config.yaml
n_layer: 13
d_model: 256
n_head: 4
n_kv_head: 4
head_dim: 64
d_mlp: 768
vocab_size: 885
activation: "silu"
norm: "layernorm"
norm_place: "pre"
norm_eps: 1e-05
positions: "learned+rope"
rope_base: 10000.0
rope_fraction: 0.25
qk_norm: false
attn_scale: 0.125
bias: "all"
tie_embeddings: false
parallel_block: true
init: "normal"
init_std_qkv: 0.0256
init_std_o: 0.0
init_std_up: 0.0256
init_std_down: 0.0
optimizer: "muon_variant"
lr: 0.00161
lr_mult_o: 2.0
lr_head: 0.0052
grad_clip: 1.0
warmup_steps: 200
schedule: "cos"
final_lr_fraction: 0.1
batch_tokens: 32768
seq_len: 512
doc_mask: true
train_tokens: 176700000
steps: 5393
dataset: "wikipedia_en"
MLP neurons of a small language model. Each row is named by its layer, matrix (up: input weights; down: output weights) and neuron, and shows model dimensions 48-175. Each number is 128 + 32 x the weight over its row's rms, rounded and kept within 0 to 255. Numbers have three digits each.
Before each neuron's rows, "fires after" lists the tokens most often just before its 100 highest values on Wikipedia text that the model never trained on; "fires in" lists the words (lower case) most often at its 100 highest values on Wikipedia text that the model never trained on. A number after a token or word is its count.

fires after: " h" 33, "v" 14, " H" 9, " th" 7, " the" 4, "k" 4
fires in: "had" 32, "have" 10, "that" 5, "they" 5
L9.up600:078136118151153094147136188078141121109064091121137145177132163137182147176136139127163121137131139124125143120117101093167077146125115124095159107169140084185135136078182132131106109119116166119080177150140153142161064155092150121126146119161115114162115115070087135086172099106152085133137123104110130106139087155156093143155117107151105151175093102120092139153109192134167106118086
L9.down600:116103115115055125143094123167118127148150076131125148055119099136086138088112128084126150174112114115098131107130164131139094117077135129133156109140134129114079134152095141062131093117153123119112060145087092099138220063143173129158127128175096108153123154185200129099088130155101131123084143135184092160088146176098134119152144132117139143096109215154149174156142070172084128172194

fires after: " H" 37, " h" 35, "H" 28
fires in: "ha" 24, "have" 20, "half" 5, "hospital" 4
L3.up514:148164114129088134117129164096149126009080162143127066112125152135163120127111165147184102107088131189157110110143073153087128127098141148096166099203141127088074094106167146129128093142093079141119103141128106151099111182129161180103107202102146120110154061129146106096137081183101148133135115157154109154142128177130089144168139228122123138182142149076136165120171109097135155100154
L3.down514:162091073107105114135110118153204177093132138150165139158065117150108138142143123184114124123137149088132106155181160115156131118112143120094136125093137118131110222172167095113103127095163162125141084131105159137058154138104136107071100133141142135158144062226119171159089157123196161139179112105178173140084184144159102109128157102146190119141165120081123118167191145082127185107131

fires after: "as" 29, "r" 14, "a" 13, "p" 13, "s" 8, " D" 5
fires in: "season" 26, "french" 14, "apps" 13, "assembly" 6
L3.up11:212051125137133184117130053122148077100094164120117142139149158173138117159149075140118092115130176169155054152160164162100107152141108152158115170133153112149164036113113171105143131146143156146075099139135152179056140115118181110091097143116142125079120183072111168141113083136162161107153096163138070116164158152077192116133129134154186129107138181154087139174153047193130130111146
L3.down11:110179148121146174140099093131079109143119149207022056109100061163143096129134105211172137128174131114120114140094128163139144086067111095126156094073087140110092195151167149142119154095101172132175192066134141151170149133098088113101106129187191128127130180140180098142140153104164144156144189131138123145116095178127103089140167102141125122142175171099127090074075131033164099116133

fires after: " a" 78, " A" 17
fires in: "after" 32, "about" 12, "above" 7, "against" 4
L2.up500:140129110110100126140123136097142081144121090102098162087188158143199116133092106115127122114186166140151107094140093136103131159140129114106103155148139175130231157160116079158149159133047151132174105095176134155109124137137143190129193096140108109121137180078136175132162093189028150144190110132120071101061090138128150116121110150212150161115167145143109114159083149135137180117067
L2.down500:074074158136150134081089175150092153092175172094160117133163106156195102079112122138166133111086127075144135141116052128140137081149149160153074140123164100114204161150164165123088129086131171146139131047151150110167154122136136162124053139153063118103129122150129109087118088110150127091114080187094123167205167078123168125105083075102147140109115090128172201151140134190146127117130

fires after: "m" 22, "v" 19, "q" 19, "ou" 15, " w" 14, "w" 7
fires in: "american" 15, "were" 13, "through" 12, "silver" 7, "america" 5, "over" 5
L3.up759:151082078130170096160133105178083150140166161135119125173132161046166127123093147104088191085083122153117186134102140112146111081105158124140155090136150169153092135157126052210133148138146134128091126130170127157086112108152139166114106140108145140142145171085159059132102170132127074123122117073110139106124109168112116151111097170133121111134132126050103108179098113131155106137159
L3.down759:141131146087121097157124148128135125122189167120110136140117155134133081134158129088130141153208128082119184125129157135133155190116179133117137113118098186051163124135075148161090103110178133109094156097172133163169106134127100112111124083182208066088126122120149120123106089124149208125163178146140113136114090113175172103080150089111137116200142111145115111096152144152125073202145

fires after: "V" 20, " w" 18, "w" 13, " the" 10, "v" 7
fires in: "with" 35, "these" 10, "van" 8, "von" 5, "through" 4, "smith" 4
L2.up396:146189128090147121116142083163119153135162091142177103190149203109121120066154099109196127197129163107135158111091104147097145111069170157097151133061135146071201145175171122114155170107085111072084143105140143080133154137108110154142122117147161180155102095134063105145149063173071135139083144075186144106118125151122065135109086119183161131068124125096127116099094127070087124140105
L2.down396:154137159137134119094095129134127142116082130105094139143131172132152151137157121196102123114077166119129150145201105075078128104192105198139126114116158104163109113165088152137104159168154109162153149106136099134134062110118075148133106142136054073125159098112108146176112195103097139139163084095186100130109074062178101166106130119130216141093097067163148133132139108134124181119138

fires after: "am" 27, "il" 19, "l" 15, "r" 14, " l" 7
fires in: "game" 17, "building" 11, "name" 9, "could" 8, "grade" 4, "baseball" 4
L2.up690:144132083132177130164083095131085156076151141115120151130114092213122092151059131128141147113135150187074146145132154187125135083148164139139196158110168065147158092129137073102205134132203105123113119112131087087126084152084062115116191170118112097139095104092145128128153091095139126104084059111160149122121160124112112150096068084146137128137169101170143134207150095099178056120132
L2.down690:119115123170115141123133157126131071145131085125211102131156149085110147088138086148133136137095092119166116149090081110074195103185144117111106134132094156120147175134085144140101139071036135160169170179098124137133176131155175103153129134091159133165137169130134104103135148138110121110166219094068074109131175156096124149168137165169164174090104166132152098104116179118091159125147

fires after: "u" 97
fires in: "up" 19, "club" 16, "cup" 10, "clubs" 5, "upper" 5
L3.up695:073119118180168149161102075123142158136086148126095078114189155110121091082166143140165177183101078155057151099147168134063149140105128145134136109109122182119153118116190116083048078157161135117137166169132073080097135153119163176082112129092146137166130123077090037137175104123115086150176159093107164157162140116160115150158106158117129113076113143101107158090132155124102153085119
L3.down695:161201121111123106109119115175090120092156145141134124071125149110112094101160094112145165193113080108154087130145093074127083139114155090127099149126143128178147142157120123151130071110081094048128149118135106116131119165083139105157170151206133164097154141113080130075122129087129109137131158121140121147182123161102112117194076086152130104182168155143097106111134121112165086155184